{
  "init_std_down": 0.00556,
  "beta1": 0.95,
  "warmup_steps": 536,
  "batch_tokens": 131072,
  "seq_len": 1024
}
MLP neurons of a small language model. Each row is named by its layer, matrix (up: input weights) and neuron, and shows model dimensions 80-175. Each number is 128 + 32 x the weight over its row's rms, rounded and kept within 0 to 255.
Before each neuron's rows, "fires on" lists the tokens most often at its 100 highest values on Wikipedia text that the model never trained on.

fires on: "d", "n", "rd", "b", "di", "s"
L14.up714 [115  84 104 178 132  87 107 168 109  97 163 173 134 114 109 154 123  50 104 120  56 116 148 164 169 132  49 144 161 206 222 131 129 134  92 123  92 149 142  79  74 153  96 153 132  79 170 208 131 111 118 136  96 126 141 186 119 119 121  91 110 131 106 128  85 153 103 126 177 105  93  51  85 119  96  85 133 160  78 106 159 125 130 143 123 116  91 154 167 127 163 123 117 117 135 119]

fires on: "er", "gra", "co", "tro", "ta"
L17.up423 [ 93  92 176 122 122 156 152  79 181 178 130 130  68 163 174 107 208 170 137  95 129 129 165 166 119 125 115 198 178 141 102 134 128 163  98 143 176 136 129 106 115  87 140  79 169 112 108 134 119 122  68 113 101 101 142 160 110  84 143 129  40  87 113 160 120  93 100 128  85  80 158  88  72 109 126 161 176 154  92 120  77 105  91 118  87 101 172 175  94 153 110 120 147 179 114 125]

fires on: "o", "day", "–0", "le", "s", "la"
L14.up697 [ 94  78  52 163 127 201 122 171 144  88 110 135 135 116 105 159 152 109 129 171 121 105 136 121 199 119 141 111  54  85 119 115  83 117  99 162 101 117 122 181 130 156 140 108  99 114 155 180 190  40 135 125 133 135 182 130 141 124 112 128  78 116  97 165  84 133 118  59 104 160  94 103 109 179  83 120  91 189 125  87 130 160 145 121 116  67 142  88 123 149  94 117 148 159 128 184]

fires on: "ing", "ate", "ting", "ide", "ance", "ence"
L8.up372 [110 110 115 139 104 138 148  91 108 133 158 138 170 120  92 148 128 132  98 113 101 170 153 157 134 113 121 131  86 113 174  85 137 179  28 114  59 118 153 147 108 177 146 147  94  75 126 130 175 106 199 125  44 120  68 103 154 115 149 108  92 112  62 109 138  89  95 135 170 109 164  98 115 147 134 106 120 163 138 157 112 166 133  94 220  76 136 118 146 165 142  75 166 150  54 131]

fires on: "est", "ent", "ain", "aff", "now", "ing"
L9.up475 [136 146 131 143 104 128 166 124 133 149 147 120 133 125  90  95  96  92 152 117 132 139 151  72 150 177 153 121 100  91 133 109 151 122 140 125 153  83 158 116 129  43 147 122 112  82 136 180 165  95 137 154 143 166 159 131  98  78 102 180  94 155 133 107 142  89 117  89 120 148 132 137 105 165 157 143  75 208 134  75 133 112 141 164 193 123 171 125 135 135  83  86 183 102 160 152]

fires on: "n", "ent", "b", "d", "g"
L12.up644 [135 133 112 182 114 153 196 132 158 113 124 161 153 131 161 139 138  94 109 127  80 109  95 153 126 180  98 120  76 118 154  84  75 101 107 166 113 135 104 104  95 127 152 123 111  72 166 120 149 112  67 152 152 116 121 138 102 102 171 109 128 147 138  94 149 116 156 123 122 218 126  89 100  95 149 126 142 145 108 175  92  85 130 168 123 130 115 136  66 137 131 104  94 142 135 145]

fires on: " |", "s", "ed", "ing", "und"
L8.up512 [109 129 144 149 115 156 174 135 134 133 168 158  81 103 141 142 149  86 126 148 140 139 139 188 121 107 122 122  87 137 145 165 102 174  83 159 115 164 156 147 145 128 120 119 114 147  86 159 134 122 158 129 118 102 125 150  96 178 123 115  71  81 112 139 133 159  59 158  56 119 117 118 126 110 131  59 103 180 148 113 144 133 155 124 100  96 120 167 112 101  70  73 192 137 162  91]

fires on: " (", " the", "y", "I", "s"
L16.up365 [124 128 150  85 108 101 117 117 183 124 101  99 159 164 152 168 171 127 110 113  79 118 118 104 121 100  87 143 112 145 201  88 103 124 174 114 181 144 188 106 100 159 162  64 144 114 108 180 132 145  86 108 118 125  96 130  70 151 164 104 113 170 145 187 182 105 162  99  73 153 113  76 133 161 129 108 130  91  76 130 122 143 128 123 114 112 123 116 100 200  76 163 135 181 160 173]

fires on: "o", " pro", "e", " no", " much", "ar"
L11.up274 [ 98 104 139 130  83 142 155 135 127 109 181 172 176 165 135 111  93 150  66 110 115 162 122 135 142 208 131  90 132 172 133 140 124 156 124  53  99 106 179 146 122 101 158 128 138 133 125 115 135  58  77 136 114 138 164 176 108 105  90 144 101  96 128  98 171 120 131  91 175 162 151 103 113 150 145 172 147 132 151 121 136 136 158 139 105  98  80 117  99 175 112 157 162 108 105 118]

fires on: "s", "y", "ri", "al", " in"
L9.up356 [143 104 130  42 114 102 137 112 155  82 118 116 129 152 176 121 161 132 121  46  48 106 107 141 101  92  82 140 155  61 144  55 101 127 140 123  66 138 135  78 119 109 153 121 148 136 143 143 142 117 116 152 115 114 178 105 101 107  73 136  61 121 137 165  36 114 192 127 105 139 143  67  95 121 184 130 107 106 150 114 125 166 122 116 132 122  70  86 136 173 130 200 113 171 154 158]

fires on: "k", "s", "e", "ro", "t", "ve"
L14.up611 [162 140  84 165 149 186 128  98 178 128 146 165 115 147 133 131  72 149 112 128  48 126 121 130 107 143 106  98 136 127 134  55 161 177 113 126 164 132 146 113  95 117 118 138 126 122 148 139  89 144 159 114 115 156 108 128 135 116 162 232 136 177 125 161 105 142 180  48  51 158  77 115  96 152 158 123 100 178  87  93 114 163 114 135 110 123  83  91 130 130 160 123 105 134  66 130]

fires on: "n", "m", "y", "u", "ed", "un"
L13.up37 [103 131  87 121 179  54 193 124 122  78 119 140 113 175  91 114 166  67 111  44 115  73 137 170 137 157 135 116 131 133 138  73 134 181  94 130 104  91 111 101  90 136 106 121 168 158 125 159 164 119 118 133 144 138 157  87  80 147 113 183  78 135  92 171 190 104  98 126 120  96 161 101 150 130  59 119 143 196 137 109 155 122  65 154 135 115 132 123 108 165 134 107 140 128 100 137]

fires on: "est", "ill", "st", "right", "ent"
L12.up357 [119 128 102 166 110 135 177 139 120 166 116 120 143 132 132 135 133 148 158  93 119 155 179 103 133 118 143  95  96 164 117 118 119 180 115 128  49 139 169 173 100  70  55 105 144 132 135 174 120 112 165 146 119 191 169 164  85  95  69 182 118  99 119  82 150  82 110 145 163 100 129 138 134 182 145 154 120 174 147 149 138 169  96 169 156 101 149  56 151  96 114  72 194 126 107 149]

fires on: "min", " San", "al", "an", "ra", " Or"
L13.up261 [131 108 117 178 102 168 167  96 115 137 138 143 135 132 100 111 106  95 159 128 134 139 116 146 142 156 172 117  89  77 180 137 114 114 115 109 115  92 150 148 150 110 118 155 145 144 129 136 126  97  44 109 157 120 121 209 138 155 117 114 129 113 151 122 194 160  93 137 117 119 163  89  99  88 139 151  92  95 118  94  98 146  78 143  92 154 180  72  86 125 104 152 136 105 115 141]

fires on: "la", "e", "al", "ar", "il"
L14.up485 [116 151 108 119  90 119 136 119 178  92 157 201 131 137 139 140 114 164  79 162 104 118 101 144 150 168 163 114 129 226 112  79 158 134 117 110  73 118 196 209 114  97 110 176 159 125 131 141 131  77  38 120 124 120 110 163  88 129 108  78 133 157  95 148 151 107  98 105 138 134 153 136 122 157 146 113 135 117 149 167 137 101 181 123 104 103 129  14 114 148 105 108 143 108 152 139]

fires on: "n", "st", "ef", "ru", "ice", "t"
L12.up641 [186  88 164 119 108 191 152 157 122 122 156 149 110 148 121 141 126  80  61 163 102 150 158 177 131 113 179  87 106 104 105 109  83 100 152 119 112  85  81 148 122 133 190 102 146 141  83 161 170 101 124 108 129 100 110 106 114 167 139 135  74 156  75 162 140  66 151  88 187 183 156 134  95 125 117 191 103 198 136  93  83 175 112 167 171  78 117 117 105 185 114 171 150 150 116 123]

fires on: "ing", "d", "s", " out", "ad", "od"
L5.up561 [136 114  87 149 143 184 152 116 148  69 175 160 121  93 116 162 194  66 120 134 146 142 136 108 160 141 130  82 143 104 133 133 121 142  89 148 120 132 103 112  97 121 119 102 156  51 135 182 136  99 137 168 113 139 104 149 147  54 126  87  88 188 161 136 118 138 175 170 101 120  90  11 172 136  77 153 142 248  98 176 153 126 126 154 118  80 125 155 103 143  90  89 108 109 121 141]

fires on: "am", "at", "ar", "ic", "un", "udi"
L13.up724 [ 81 117 205 181  90 143 140 117 129 120 155 171  89 165  82 137 177 116 151 153 132 120 140 140 100 137 152 139  43 113 135 121 126 154  79 162  77 112 130 107 119 125 115 144 140 102  98 110  95 130 109 148 114 154 124 154 127 158 118 224 110  97  84 154 205 147  98 120 140 110 162  95 170 110 110 116  87 162 197 198 153 216 163  95 135 187 120  73  90 139  75  96 127 115 154 138]

fires on: "n", "and", "i", "or", "ph", "p"
L11.up237 [133 133 139  64 150 105 194 152 163  76 137 111  76 134 117 152 146  53 106 126 171  66  87 160 114  98  85  98 122 147 155 150 114  80 186 131 178 178 115  54 157 120  93 205 186 116  98 167 110 115  78 162  64 109 145 173  81 108 187  75  91  93 175 167 134 117  51 193 130 186 170 132 148 139 149 136 124  99 115 117 140 121 107 116 147  98 112 116 143  96 177 144 115 115 162 142]

fires on: " st", " St", " sp", " b", "th"
L18.up31 [117  91 137 195  98 121 109  90 173 168 171 107  91 151 158 147 131 143  98 174 160  92 183 159 180 103 124 166 152 154 129 113 155 197  62 153 112 109 126  80 136 157 137 125  96 111  86 117 134 146 152 111 122 111 152 167 100 108 111 220 183 102 147 109 105 118 175  84  88 167 144 124 117 124 129 108 127 150 163  99  81 163 152 169 135 126 122 126 187 143 101 191 118 127 141 149]

fires on: " per", " of", "per", "ri"
L14.up62 [115  89  95 120 102 102 136 102 187 109 166 149 128 129 115 115 101 103 126  96  86 128 162 168 148  88  95 120  83 178 176 156 127 104 146  71  98 120 166 140 124 153 158 145 150 117 175 117 171 117 200 135  88  57 182 120 120 165 106 138 101  89 142  90 112  88 153  62 138  60  98  95 128 141 175 100 132  98 128 194 163 124  47 165 105 119 149 123 130 151 127 116 177 100 116 138]

fires on: "or", "us", "al", "ed", "ing", "ar"
L12.up293 [ 51 139 145 162 163 116 203 154 169 110 141 130  75 159 131 125 154 146  55 119 115 119 188 130 146 142 125 123  38 111 157 142 106 156 105 138 192 138 155 112 156 117 151 175 130 117  60 151 126 135 167 113 130  75 136 162 109 126 121 119  79 120 148 136 179 133 134 138  98  91 108 176 163 136  98  95 107 104 130 105 119 136  97 149 174 101 139 148  82 128  70 148 162 162 152 120]

fires on: "n", "it", "t", "ed", "et", "in"
L13.up584 [104  92 107 146 122 197 155 147 147 111 117  86 127 153 107 119 158 112  88 135  61  93 169 151 128  94 203 103  92  92 124 111  90 158 137 148 169  82  81 159 157 174 113 129 138 128 167 167 184 115 143 110 112 143  83 158 140  74  87 193  60 117 156 158 105  68  98 162 168 153 177 142  85 169 138 156 102 135 117  89 108 163  44 132 137 133 117 142  90 132 112 151 123 120  83 105]

fires on: " Li", "ri", "ur", " May"
L8.up162 [169 143  99 124 134 157 118 150 142 138 167 129 106 185  50  98 108 110 157 145 136 162 105  75  99 109 140 169 143 155 175 120 112 138 153  62 149 143  69 135 173 111 183 176  95 111  89 160 108 188 102 151 200 148 170 131 147  52 137 154  85 109 194 123 106 105 139  87 165 147  80  71 147 185 105 129  97 105 212 103 117 100 116 119 113 215  92 139 102  84  97 176  93 145 132 150]

fires on: "al", "n", "ic", "ative"
L18.up433 [122  82 149 135 141 118 118 121 114 149  59 155 105 142  97 171 182 158 108 126 158 113 173  93 153 111 128 122  82 117 115  74 123 135 100 125 125  92 158 124 103 172 124 110 141  93 103  98 193  98 103 105 120 126 144 141 127 125  86 201 144 116  88 110 148 112 151 156 168 136 133 117 116 129  97 101 111 168 195 121 203  87 110 103 173 130 142 110 149 130  89 130 126 188 180 111]

fires on: "ic", "o", "ur", "ia", "ina", "is"
L8.up435 [ 94 103 108 112 110 158 202 117 122 150 142 102 143 179 144 142 207 138 114  86 120 154 144 134  96 109 144 198  99  87  76 113 133 118 132 135 130  94 122 129 103  49 127 140 123 149 172 132 127 110  88 150 122  75 118 127 146  70 122 149  89 154 156 124 116  92  75 185  81  88 182 106  59 194 122 138 132 161 149 154 115 153 127 163 108 182  59 110  72 138 149 122 130 172 143 181]

fires on: "al", "com", "ly", " de", "ed", "d"
L11.up572 [110 105 185 177  91 163 153  78 156 121 179 123 169 114  85 178 167 115 118 132 143 152 124 232 205 143  83 113  99 161 138 171 116 118  91 114 112 118 169 126  85 136 121  95 140  84 136 102 144  30 145 141 129 149 133 131 106 156 163 128 106  80 141 101 148 134 141  89  46 148 157 118 124 162 136 135  92  72 182 206 106 126  77 164 145 113 119  86  98 133 124  81  68 161 175 165]

fires on: "|", "al", "ic", " |", " two", "-"
L9.up253 [111 148 179 167 144 139 126 123 125 143 175 138 161 114 138 177 123 104 177 139 140 151  79 148 191 152 133 146 104 137 154 140 126 154  72  95  94  98 135 154 105 132  84 131 149 154 129  97 133  94 153 115  85 128 163 130 176  66  64 239 104 170  95 123 113  82  90 118 105 105 165  85 119 147 143  88  90 137 152 162 118 165  64 133 188 149  96 117 186 105 112 126 122 169 141 114]

fires on: "s", "y", "ur", "is"
L9.up193 [ 79 138 120  83 132 128 136 130 186 154 138 115 164 172 131 106 167  77  86  65  86 123 149 155 162  77 113 115  66  76 179 130  34  93 147 142 201 181 122 120 124 135 125 104 140 102 174  99 145  58 115 123 133 118 168 105 120 112 150 128 157  92 141 177 146  96 202 109 120 126 137 132 140 167 128 123 136 181 172 177 100 132 135 143  73 160 109 111  98 128 125 170 124 209 127 161]

fires on: ",", " to", "ing", " only", ";", "s"
L9.up361 [111  98 128 135 110 129 121 144 156 141 117 131  80 128 123 191 140 125  65 149 101 122 144  85 160 128 108  69 129 100  84 109  94 133 127  99 122 166 142 110 122  97  92  99  97 142  84  77 149 144 125 146 152  58 109 137 122 171 117 104 170  72 110 189 185 138 145  95 104  55 132 116 144 173 125 167 128 174  91 119 105 115 146 145 122 103 101 153  77 124 187 115 149 121 152 138]

fires on: "e", "ate", "in", "a", "ing", "if"
L8.up301 [137 101 138 119 140 158  66 100 186 130 175 132 129 143  72 150 138 128 156  73 121  86 157 136 123 122 111  69  44 128 165 104 129 148  36 126 162 106 158 142 140 149 143  90 142 111 117 121 137 170 146 110  80  65 141 145 145 135 114 124 151  88  79 173 131 152 137  73 153 120 134 111 109 152 159 141  70 205 199 123 140 176 117 104 217 112 120 133 109  96 154 126 168  85  96 189]

fires on: " not", " and", ",", "e", " could", " to"
L12.up524 [179 125 122 182 164 117 107  90 197 157 139 154 122 110 152 167 134 183 124 135 152 118 158 113 165 136 101 121  93 202 119 118 162 102  68 109  97  43 151 184 150 110 138 112 113 103 151 196 174  81 101 134 110  97 115 189 136 121 108 132 129 104  68 139 151 101 104 108 137 125 182 137  55 169  99 157  96 152 139 108 118 133 148 171 159 109 101 125 100 149  82 125 112 146  82 106]

fires on: " D", "al", "or", " d", "in", "me"
L18.up599 [ 79 143 137 107  74 141 125 145 125 129 148 175  87 118 134 160 131 114 127 156 117 149 119 161  97 127  42  52  92 119 120  72 148 162 189 157  53 124  96  95 113 187  72 148 182  72 144 111 108  92 159  63 116 140 124 163  77 106 168 128 125 163  80 134  82 160 112 141  80 118 154 140 145 138 142 134 124 132 131 120 131 133 122 112 160  92  78 126  77  95 162 133 107 135 158 129]

fires on: "ur", " con", "per", "ri", "ter", " Pro"
L16.up45 [113 100 157  77  74  81 154 165 175 112 120 156 113 147 191 162  97 125 137 134 119 108 183 125 175 124 128 133  95 177 175 127 173  99 171 114 115 107 123 171 143 145 139  77 123 163 117 153 176  94 131 128 134 124 123  84 126 128 183 137 124 115 137  86 159 101 112  88 100 124 149 129 121 143 160 111 121 113 181 118 122 190  78 192 117 147 163 115 147 103 130  93 168 151 183 143]

fires on: "ar", "or", "″", "t", "ent", "u"
L11.up404 [ 79 159 155 101 154  94 158 156 123 137 107 129  91 117 176 144 125  94 114  62 108 118 194 164  94 154 130 113  72 154 170 155 148 144 136 102 153  98 141 162 149 117 125 138 150  96  96 178 145 149 114 138  94  93 129 156  97 160 117 142  72  64 106 126 164 109 101  75 153  96 118 188 124 194 119 152 145 153 104 211 145 193 133 122 133  87  93 126 116 121 113 104 102 125 128  69]

fires on: " C", "p", " Pa", "t", " T", "s"
L16.up406 [ 95  97  98 173 130 152 137 141 193 127 171 100 175 128 143 146  98 115  76  99 152 136 115 126 114 116  68  85  92 127 145 108 127 122 122 108 143  57  90 127 161 138 185 101 135 127 149 192 156 130 128 107 166 174 116  97 140 114 139 173 145 146  86 183 130 141 141  81  79 147 130 164  77 140 121 144 110 133 120  93 146 132 107 146 128 128 126 159 110  75 124  95 113 163  12 160]

fires on: "el", "ul", " El"
L7.up99 [ 92 132 118  79 117 124 166  87 130 136 165  79 144 142 146 114 158 142  95 125 132 135 160 160 125 151 137 113  63 127 122  47 165 112  96 167 119 109  67 104 133  64 138 111  95 141 138 207 130 116 160 167 117 132  78 133 110  92 112  80 145 112 125 181 119 151 120 158 147 184 100  92 133 135 184 132 114 151 141 104 141 138  74 130  77 151 141 129 101 139 155 172 104 141  79 170]

fires on: "u", "p", " to", "ic", "s", "id"
L12.up735 [125  80 159 143 143 118 135 117 165 106 153 179 114 130 120 172 170  46 123 149  55 121 123 160 141 149 153 155 110 112  99 139  66 148 165  88 161 183 181 134 142 140  61 135 132  89 152  89 114 116 116  68 141  46 138 121 109 129 111 156 104 100 124 173 146 149 140  89 130  81 241  41 136 158  79 155  91 170  82  97  83 101 130 140 128 144 113 129 128 163  90 130 102 103 176 119]

fires on: " co", "co", "er", "cur", " so", "ance"
L9.up729 [ 85  58 147 121 162 145 170 159 147 112 123 132  85 166 183 121 196  82  92  87 130  99 143 165 135 129 129 142 146 125 175 126 177 144 163  78 151  98 120 139 111  34 176  70 115 119  88 121 173 124 101 120 110 130  99 104  93  59 125 172  59 107 107 116  96 115 126  87 142 146 168 125 106 167 135 133 188 128 110 135 117 157 107 137  96 164 138 146 133 128 127  86  86 114 106 147]

fires on: "ical", " United", "s", "ite", "al", "le"
L16.up128 [114 136 134 129 114 138  86 130 154 132 110  84 139 160 133 163 127  90 156 160 141 121 119 178 169 153 101  97  51 116 154 138 115 174 119  86 140 117 153 209 144 162 134 129 126  59 178 126 128  69 124 104 124 158 144 105 192 115  79 136 127 119  97 115 155 123 123 107  97 115  91  71  93 171 136  94 155 133 167 101 106 140 110 149 110 152 116  98 109 127  42 125 123 193 178 190]

fires on: " Li", "ri", " Man", "ur", "on", "l"
L14.up193 [103  32 173  77  79 151 132  77 174 113 122 149 131 155 152 151 116  45 121  84 124 132 130 192 174 116 118 110 112 152 145 140 167 108 156  81  74 124 125 163 104 111 130 114 165 124 103 191 167 138  71 150 160 124 104 117  70 134 147  83 134  73 115 140 125 105 121 133 139 121 134 118 126 140 104 106  98 130 178 132  46 133 109 157 145 128 119 131 112 152 112 162 113  96 127 123]

fires on: "ed", " found", "d", "present", " known", "ized"
L11.up540 [ 82 117 138 128 167 121 121 133 141 113 131 121 127  91 104 174 150 159 155 151 149 133 183 235 166 119 144 112 100 136 125 150 129 116 124 103 157  63 156 150 118 105 180 147 146 110 154 146 101  69 125 109 109 162 135 164 109 141 134 186 125  53 143 125 180  94 157 204 132  66 113 119 112 162 127 145 170 118 142 197 151 147 103 144 211  68 115 133 145 122 132  82 104 109 116 135]

fires on: "al", "ic", "od", "ial", "and", "ual"
L11.up5 [ 87 156 156 123 139 103 104 114 146 148 151 139 124 184 109 199 120 129 141  96 109 124 142  93 134 143 160 109  68 159 128 101 126 194 115 109 101  78 161  98  81 142 132 137 191 137 169 109 181  81 152 110 103 123 117 131 151 109 101 222 118 139 119 126 180 143 108 168 180 162 124  67 158 105 109 134  84 136 159 122 164 165 126 116 148 126 148 121 150 121 102 114  96 163 151 110]

fires on: "ed", "s", "un", "c", "en", "i"
L17.up39 [129 159  59 130 123  87 178 133 135  83  79 156  68  99 138  97 144 120 138 104 105  98 142 159 156 133 145 106 102 133 161 109 123  87  70  88 108 131 167 112  97 170 152  96 180 123 149 202 125 145 143 192 160 127 136  65 137 172 146 128  88 128 147 189  98  86 107  95 115 101 110 121 149 187 169 148 115 190 108 131 113 119 150 135  96 167 120 169 143 133  93 139 136  87  94 103]

fires on: "or", "re", "y", "ing", "ine", "ly"
L8.up264 [130 132  93 136 204 185 119 155 115 119 137 147 131 146 201 119 134  99 100 164 131 116 197 151 147  96  62 117  68 139 116  95 100 134  97 129 185 182  58 110 136 109 134 144 118 127  72 151 175 116 166 139  98 124  90 153 121 116  90 101  62  61 122 111 100 113 153 112 142  99  88 134 164 107 119 147  54 110 128 153  90 127 104 125 189 121 114 150 103 113 173 158 135 175  99  83]

fires on: "ed", "\"", "es", "ate", "en", " Force"
L7.up619 [125  96  90 214 135 134 141 117 157 174  85 198  10 134 152 111 161 105 126 163 115  93 112 134 116 134  97 120  51 146 133 109 126 125  89 130 147  84 142  71  81 177 164 157 124 121 135  78 121 141 102 167 108 187 205 161 189  63 165 105  80 160 106 137 136 140 141  92 131 137 114  87  87 153  82  86 112 141 143 117  94 184 116 152 183 176 130  97  96 130 103  98  92 184  87 136]

fires on: " to", " p", " g", " so", "p"
L8.up131 [144 100  80 210  95 107 114  96 168 146 174 171 128 157 121 224 134 115 148 116 131 126 148 192 199 175 137  70 135 124 107 140  86 110 153 119 151  99 124 162 139 134 138 113 187  94 106 111 172 118 117 170 187 107 145 165 153  96 155 137 102  90 125 146 104 131 134 131 124 152  84  97 115 130  58 132 155 143  78 152  85 110 135 155 146 146 139 135 125 196  81  94 126 121 161 163]

fires on: "e", "ar", "de", " Ju", "te", "ite"
L16.up213 [ 84  95  75 151 111 146 132 122 143  70 143 171 167 167 121 136 111 122 120  67 113 150  81  65 159 174 173  51 135 184 162 142 104  93 121 102 119 157 171 168 101  93 126 202 135  74 114 120 103 137  61 121 130 180 145 150 134  77 115 199 127 104 122 101 107  79 108  82  98 187 126 140 128  97 130 160 152 125 144 171 138 155 137 176 143 130 123  62 124 158 142 131 146 132 100 193]

fires on: "s", "r", "d", "n", "man"
L7.up587 [ 84 125 102 243 164 159  97 134 205 103 132 169 135 120 129 175 137  88 107 133 145 108 130 128 124 155  96 166 175  92 185 126 143 140 116 130  97 155 133 124  97 146 122 100 155  90 180 182  96 108  96 119 137 145 135 123 100 138 117  96 125 117 148 144 108 133 168 194  85 170 112  62  98 128 137  70  86 167 147 139 122  79 147 144  88 130 113 103  68  97 128 111 124 132 143 138]

fires on: "s", "el", " Char", " Mont", "l", "ge"
L12.up588 [ 99 169 118 206 124 144 141 161 139 126 166 166 137 158  92 149 123  90 136 154 116 117 115 130 118 164  91 123  97 162 158  63 143 149 116  83  85 142  91  84 149  81 127 145 136  83 120 121 178 152  44 149 147 150 179 188 128 124 153 162 163 148 100 168 107  73 129 162 144 130 127  98 105 153 116  43 149 136 173 134 133 116 112 100 154 191  73 135 137 158 159  55 154 141 175 146]

fires on: "ing", "al", "ult", "ial", "ate", "ure"
L9.up433 [ 93 143 134 126 136 170 154 145 138  65 139  94 135 123 161 146 187 115 105  75 131 106 149 148 113 137 100 150  88 135 135 117 123 183  98 164 167 107 170 126 157 149 103 113 151 103  88 158 154 115 178 103 109  98 166 137 116 108  82 205  90 105 117 128  80  86  74 118 139 111 123 152  91 125 125  66 106 161 171 104 138 123 208 162 174 138  97  76  35 136 138 122 133 203 132 183]

fires on: "ti", "oc", "ci", " as", "ul", "mi"
L11.up162 [132 110 165  82  86 127 182 121 131  85 163 118 112 147  95 108 151 150 115 172 108 142 124 129 116 101 145  89 108 137  90  47  99 162 136 116  75  69 134 106 123 103 117 115 104  80 132 111 130 149 127 108 146 174 105 113 162  28 141 154 113 130 105 133 104 104  92 170 125 127  85 131 126 141 137 121 150 223 142 137 113 151 108 161 101 132 161 137 120 141 124 111 142 157  99 178]

fires on: "w", "ol", "l", "am", "s", "it"
L9.up509 [126  89  70 134 116  99 154 139 171  97 186 171 132 168 150 134 141  77 120 121 137 126 143 161 131 138 172  93 118 114 190 108 137  70 112  79 124 143 128 132 141 104 173 136  91  93 129 109 179 148 100 213 118 155 169 161  88 176 171 147 124 132 128 215 114 100 140  63 136 147 193  88 144 115 146 124 147 194  87 165 164 130 161 115 115 180 103 129 125 201 138 106  85 166 148 120]

fires on: "N", "n", "e", " a", " for", " to"
L11.up370 [178 101 113 142 113  84 110 120 201 124 159  96 107 101 136 137 102 118  64 122 157 126 104 162 174 157 127  80 124 158 182 136  59 112 108  93 102 100 174 160 155 109 101 124 131 106 122 142 127  81  98 125 142  51 158 189 116 124 126 137 128 105 127 131 135 146 121 116 156 183 130 161 108 109 137 129 120 156 114  82  28 130  61 152 131 121  66  81  97 167  92 108 139  96  87 179]

fires on: "ar", "al", "an", "am", "or", "e"
L11.up432 [117 126 135 143 148 188 169 124 163 105 175 144 119 131  77 128  80  90 131 118  90 130 154 100 136 146 130 144 118 118 104 138 109 136 104 105 102  93 109 101 104 126  92 163 149  82  74 139 171  87 145 118  89 127 210 198 114  90 151 208  66 113  93 118 134 125 115 118 125 145 164  64 121 137 108 154  92 167 143 116 144 193 129 109 146 132  90 126 174 131 123 101 132 127 130 104]

fires on: " comp", " se", " continu", "te", " require"
L18.up635 [117 107 187 103 108 133 146 164 143 136 112 115 165 145 147  97  97 145 140 147  83 117 173 141 152 143 122 162 166 130 114 138 101 137 132 173 124 168 132 144  99 164 112 126 132 110  45 140  96  94 106 125 118 137 140  62 145 189 171 120 125  80  94  70 125  45 160 162 124 186 157  74 130 150  83  97  97 139 156 143  73  97 155 169 145  57 170 134 141 130 111 141 123 191 125 102]

fires on: "s", "li", "r", "g", "l", "m"
L7.up291 [118 116 108 118 124 149 176 164 214 118 143 173  86 199 135 136 100 105 101 106 159 109 146 167 130 162 123 146 111  52 204 137 144 118 105  94  78 158 137 125 118 129 179 113  96  81 123 140 130 114 135 172 150 115 159 140 116 164 223  70 136 113 131  61 121 112 139 129 129 101 126  45  86 112 110  86 175 145 123 107  91 118 124 126  99 118 107 196  71 114 134 118 126 134 161 173]

fires on: "th", "ron", "all", "le", " Gold"
L18.up224 [115 112 112 105 154 180 139  98 102 113 121 101 124 157 168 111 183 138 105 116 114  86  97 127 141  99 177 136 157 104 169 190 179 170 100 187 144 122 145 141 108 130 160 177  90 104 148 127 175 130 110 115 106  99 114 173 127  97 156  99  75 142 122 128 102 102 115 109 115 114 171 103 117 130 114 133 114 143 140 135 176 192 150 124 191 117 103  95 173 123 151  97 180 103 132 118]

fires on: " p", " f", "$", " $", "p"
L5.up598 [124  92 132 172 103 126 153  79 128 181 139 163  72 106 127 185 135 120 105 142 113 148 106 190 178 161  95 101  71 148 163 173  91 110  95  87 107  62 109 135  44 168 105  71 115 113 133 122 224  97  83 130 150  87 148 123 169 145  85 113  92 120  80 134 125 157  79 161 113 126 126 111 113 142 100 121 116 112 135 214 129 156 137 180 142 155 142 128 101 145  87  90 121 143 175 111]